config = dict(
    vocab_size=2048,
    activation='relu',
    norm='rmsnorm',
    rope_base=10000.0,
    bias='none',
    parallel_block=False,
    init_std_qkv=0.0362,
    lr_head=0.0061,
    schedule='cos',
)
MLP neurons of a small language model. Each row is named by its layer, matrix (down: output weights) and neuron, and shows model dimensions 16-143. Each number is 500 + 25 x the weight over its row's rms, rounded and kept within 0 to 999. Numbers have three digits each.
Before each neuron's rows, "fires before" lists the tokens most often just after its 100 highest values on Wikipedia text that the model never trained on.

fires before: "\n", "-"
L5.down169:490502535522483507499497511461466496522509498533502510483493509436516508479482498472520528532507482444507508501510501452515470467446558520480453491505496495494507515488462552511481531521535475510520476531474488514494504518518477505533472521505488499478472500499498544480489486529516516482473498498498519504486499514501490511466472493472501505535525494482519501554532471496512477488536

fires before: "\n", "-"
L5.down506:491539471487503471495499527522530480522502519500467474510462501541572490534496503499465498520488539479526528547454496465557493565504512488464517497465476519484494500529492501546501485532470497533460457511522504498511465524473544523498471538535493506527494488487529495467532507517445534494506513477515486490518506494496505550539444492513489472500437504510498488488486472521517479478541

fires before: "otes", "al", "ide", "ot", "ol", "ia"
L5.down144:488539428501518536508466522514531504483513505506526554506477484517512499519518525518490463518509501483524473489503512499460456442495522489481520565484501520498537519486490468548516427525497524473473504482512493515485505525507546502475491473501545471496492481453510553509478535482529529489505525519505506479528450475488505486508502505522510527528528486454509433461474477506516516541493

fires before: "-", "\n", "="
L4.down602:538478515508487550497504514471500532518501506495481533481505468555466494448500499472509488568538530475493475525492449487480486506485526515506507477511504485441525495513476510494498529488516504472529483525486481501485531536528492477526462517494527489528495503500478526537525519508515528483464509514495495495471515489522519500462497505533455525497466460486526522524473482518567519492527

fires before: " |"
L4.down609:522500517491479481540488517480511517501520494518489558559463539496481484458481502521527500546513485503462511520468517496549494510476505504515529510489478465517512474508497520467489529449462477464486532531471487516533480504520489495505513467527518485500510487527526475521482493497491500496436503505472486500514488484494497462484503552482461535482509532474501507482508492502496491481530

fires before: "\n"
L5.down549:511502519520460485500495482518499510520529450498483460533502543505486472510484497466499495553517495501499481499495515476483477503570548486511569474509477491475491473457448506548515483528480491492529489539514512575498518554500486497492438487488542473514537520470520495506517508500498516533488485478518503467479528478496538529526512508500513490509495477490496492500510497488532529497509

fires before: " |", " a", "ed", " an", ":"
L5.down214:504508506513534509543512521524500526500516489504501493508517484501508505528472455480504507519502494444529525483492514495511443485497517501529476518499538498511472450523491496527518478502499507517531493492514502484516532537507475512538504472506535497491506474486534483506542499509503494485542512494535471484524592517480520553492482518514466487480474527467526516480464510450519537478462

fires before: "\n"
L4.down102:518469527534503528479502514510543471491486504486491513466472517503510510470526494479487522514484453521519538517516483491503481445522516488431486524476512452516487482487513526470533495488565483503503525513508495504474520482493510482517493483496492529498506506495497478478505486512543516522469484474500541426469473534502534488469516450515470544545496488473546492545531514471486501478508

fires before: "\n", "oth", "ther", "ne", "ol", "l"
L4.down373:498503499473463538520516427497497497519497471473482494472486505502518498469499487500505505514524498512517497488480501487549465497470513510461520469492514493512502537526543541476569492510499515519517481493510518481507502565474524448556457504523497493490500494479517512478515471546492498529493476549495491482513517532489477540498505514459511541530557462490539483483464514490526516483494

fires before: " |", "os"
L5.down537:526517472517516489564514501492517496496446505525482487493488495472483485473488482494546503526494474516421528479513478489516540500487524512528504487505475511470501519539544444542459440458508500570472503495506506496517512499480512483495503489525479509519487523506496499488541488465486491530471527569478510509480491495486530474536455524494536482510503481516546502488496477509516470514497

fires before: "\n", "-"
L5.down538:499488496481511481522498497526518452527480522501479528526510541483464498496493521488520524504496475516499501461502489503501515497482500484509508526494505511468518476496478515477496503514503494460516496504484497551509504517540485492489523519527534536516498454508517469484500514522528518496493489506478473497504475526491505535468482492442484516530557500471502522514507482503517493482500

fires before: "\n", "-", "\\", "A", "The", "$"
L5.down470:504499501515509561508507454510500487520501495504493499462537505504504515514454502475516506522509507500477552510503472515490462516465526518487473521507500481479509474499498515492510500523529489499530498511520526560484502481519485468516476528469484463515497531549497465503500507509529521508506479514529531494511528526530500567495536513471496477515542525495483531532554510469532522516511

fires before: "th", "-", "b", "way", "tern", "m"
L4.down183:511556496479533487487493468509515528510520512475504481462480526497494425507530553522458530498510467506474473448480517498479463470501535527471490491488527495481462466496484467483445529505505523500497539499526507494535513507504504449477481523522498510540507538538485529490515501461490511522510500488518504488493484493482442442551496550541489492486505467505490515487465500484510490504492

fires before: " |", "5", "3", "8", ".1", "4"
L5.down331:546465529501530504511482512471476474475511497498473545528483511497493507503489467457514443532513499507474481544508528494530473550518503506536505526540485520516486463547483464499452525460506457511519478492530472504473497514457524529525471479520540505531517545523510504535489489509476500515473525513509531523470526468513506485546503539521529513481480519432521490518492522486491506472473

fires before: "ist", "ister", " –", "or", " The", "\n"
L4.down413:503492505507500476489521515520490521475540463494519535511453481484482483504498502457480539493492458478524497496531506508495508519509506503524482479479519505476477546476547515505533489519500552526555469521516480535538526516484467467528455505461534451512492509454506507472535526499487485516485543546499510466481470510512540467496475486460509489503521520432523474543496479535509481544517

fires before: "\n"
L4.down124:540485515501483522514459504505510470491508466500516479512509585477473491485487513491471497492495477512512523498498477468492443482563532520533494535523528477489510489450480508476465447513516479516490515501513488484492526485484526476545482479519471509478536448482542502478469488546498516527458516513499501446470467467509506465468512469483501535514526527472475490515527514471487499492503

fires before: "\n", "C", "S", "I", "A"
L4.down273:537527532488484524493470509495532502514481520525511520522543536509477482485519487468507520470515483479477509556458476463518523482475512533488502540532551461494495513480518517485493478485489508468506538524470481492510506487480507466543483495484540508520495492530521511503461505519535564471475445509533535457469517485516475474496541487505512529496480483508533518497534497483503499502516

fires before: "\n", "===", "-", "The"
L4.down42:490487490492497514523469508491476471470490500488498494511509471489473549505510504554530527559521508506508458508518536506492499476501495489493511499510510470479527500488519485489546486484529525473524492516497503579571531493502489488473479532478543513530493524515479463491511515478518507483544488473461476496507530484523531512558497484469505476492512530503531475512466488489526513488505

fires before: " |", ":", "ound", "ion", "and"
L4.down481:550492542456492516508464500498528470504473519507493552449550512510476489490486473500493525541548468525457521500463510484487511482489539509516503457512501547495521523513546480494457481518524514465471512557509524505473530510517534511522508525521492475532484480502537513484479511450514482483470491448494471475523485562458480491526461507510500466509522518469498483504553538489489470483503

fires before: "\n", " The", " He"
L5.down168:513455516495518475551474483507502495533517550484520471512499499468505488482501442502458491558481509488500504500492453531473494485528507498514479510490475493504489500488482515512508486512525506504514526542444504531536494500528467438512528491486484504474455489539507506479471495518480542529503529478459525480495501506466475495469442473548515480506514480479543503522516492495517518495530

fires before: " |", ":", " of", "T", "g"
L4.down455:489506460512458500506432542511541504499489521474538549530470546501477578508472503499515490506492494458496488486460526544480519506494496499470518483475476540545499531489474541475498499498488541480504481522456487484489500526515549502484527530500491495513458495502501475526539529504504508462484454462491524503525500513494497506490453474500488494517524476491474513518512519520457500530499

fires before: "\n", "om", "ia"
L4.down410:490475468491474500522485457534501460528472499502502497505515489480517469483499485456522487516482504468493501529487472539510481505467504532487514476467526475475496533530498552492551496509495479506504484485537482506502493530514500486551473513533501478493512462484532509453528492531495526522516461517473514460515534540464503537514512502453494544484514460495522497499501475485531517467496

fires before: "er", "ral", "ur", "ury", "re", "ond"
L5.down114:489478507465521493504533459496543456514544495514476479554474519551537479514499519539535502510499502513556535498481517505488501495508491500530465529478495514471463504525495479524493504497476462552507471490516527493468492486504490486502531517497463533555477520464550543498493481483512511504505473486538495500494496523462468498529548531529537498521517479506533532503456496501505488518531

fires before: "\n", "|", "|---|", "|---|---"
L5.down212:498468521536477506470479545499474502491516472491492492450519481508536461461521450446505479499521534503487528489535497474500452501528532490492498497490474486522480526514471546483500471520497477496507526523500504474497493485476466534479497512491501495484482485535496535515528540521524505549490535561540525488480538477494490533492465473556481503512514485490512556503482514459496510494494

fires before: "\n", "-"
L5.down442:492484492461481486496510480454474479489479472482508497499485513488488473527472547466491427516510533508506494499504505474498520475522466529514482508480447514495496486522483500466499499467446491510512533492522519508512467545540511524486517497508503555521484478495509481468549490499477547525501485524513515535500508528508519479462500559496493488517535509502521484518498516497524462548513

fires before: "-", "\n"
L5.down67:483523534545462487548529490547504491520461512504477507479497498557492508549452495498518530524504500510537453505506460488550524523474512535496530485447520471472489458513513491535495473510529500517528462503516498529506500497496495532520515511536508492532481517458509501488554524503474503544482482503529476512512559523495508500531496491433509504437510480489515468500517468496513508498525

fires before: "chn", "x", "levision", "ac", "le", "xt"
L5.down604:520511518534511552494500498472503466494496508526507502512509487501481500507506501508484492504462532511500492507487554498462486559498515512502476484519493477498514484458493469511484465521476551478496501520441486486502457526520489517453465524511484493509469540520494531492500504495520536472477507494536526492450539502523492458493495509480517500488510528480471416473566533468503480510538

fires before: " as", ":", " on", " |"
L4.down603:508501478515506473524442496502466496482531482509460511546507528472478504477517498485498504515440454510520483521490500458490506560513528500503516488452495460532493453500496493521483494496487534493523486530508492485480548513502505516489514447492524522481518490421484487511466499488510512471501537485463547497491483490536554488525487536519515519515455467516538505539492493478513506495506

fires before: "\n", "-", "==", "="
L5.down450:499503501477493514482506471535468480536512496500458509490493509514480531519482533518533508531505499485491543494506473496483507527474571534474458483499511497493530478517479504496520489477542491490514472513525493509509498510562517474485501520488498495498494537494499526474505548506511513514500499507480497503518529497487486531480469485470476493485525513501501490510471512473511502500528

fires before: "\n", " The", " In", " It"
L5.down89:495485513531503532493487524525520461524491481505570450503524544545486492478513450507468474524516477491522509498506454512520443519498511507470517527524547509522493529487501508533477471497489481483507526482535494573464501475510500487533506474450517495503534467545511451522496495525508510499505503512530545500488458520532498494536493508468499494554509515487499514498543452487526498503476

fires before: "\n", ","
L4.down532:529493502521504525496486511489482474495507457523501435494520555491494474479485507519488489474490501530549480497474526479492446479539520550522498508524507481482520456485484518486475466540508465480525533490518520481480523501499538465496507479495462526473547477500496505470505481532514527523459493531494535451461467484523506470489515461521504562530490492502508475525540457463456496510508

fires before: "\n", "-"
L4.down160:492503475519494514503508467496486472519510495468516473491499447475530507494515464469509515522504498489524474506482523486515487517508557539492526486499509471518514546535552522462583491479517480526548478493509514493527503557502520470550445518530494495481525466510529500441518503522461508527505487495453504469493516515500477509513516482481491549520542472487476501487492508491501547476501

fires before: "\n", "ide", "o", "ir", "ol", "oc"
L5.down191:451522449473467490528479539512558503529484487476571492480550513512477509503467486535529518496519509506513491506495466464461483438498527498495530519502507521462526507477477493549541450492526524510498473489493433502475489567492543509481498519459516497506519448495516525471516483507539489497479524466482492470546474486508483501461506513512480518500487489488483497496538480479466525552503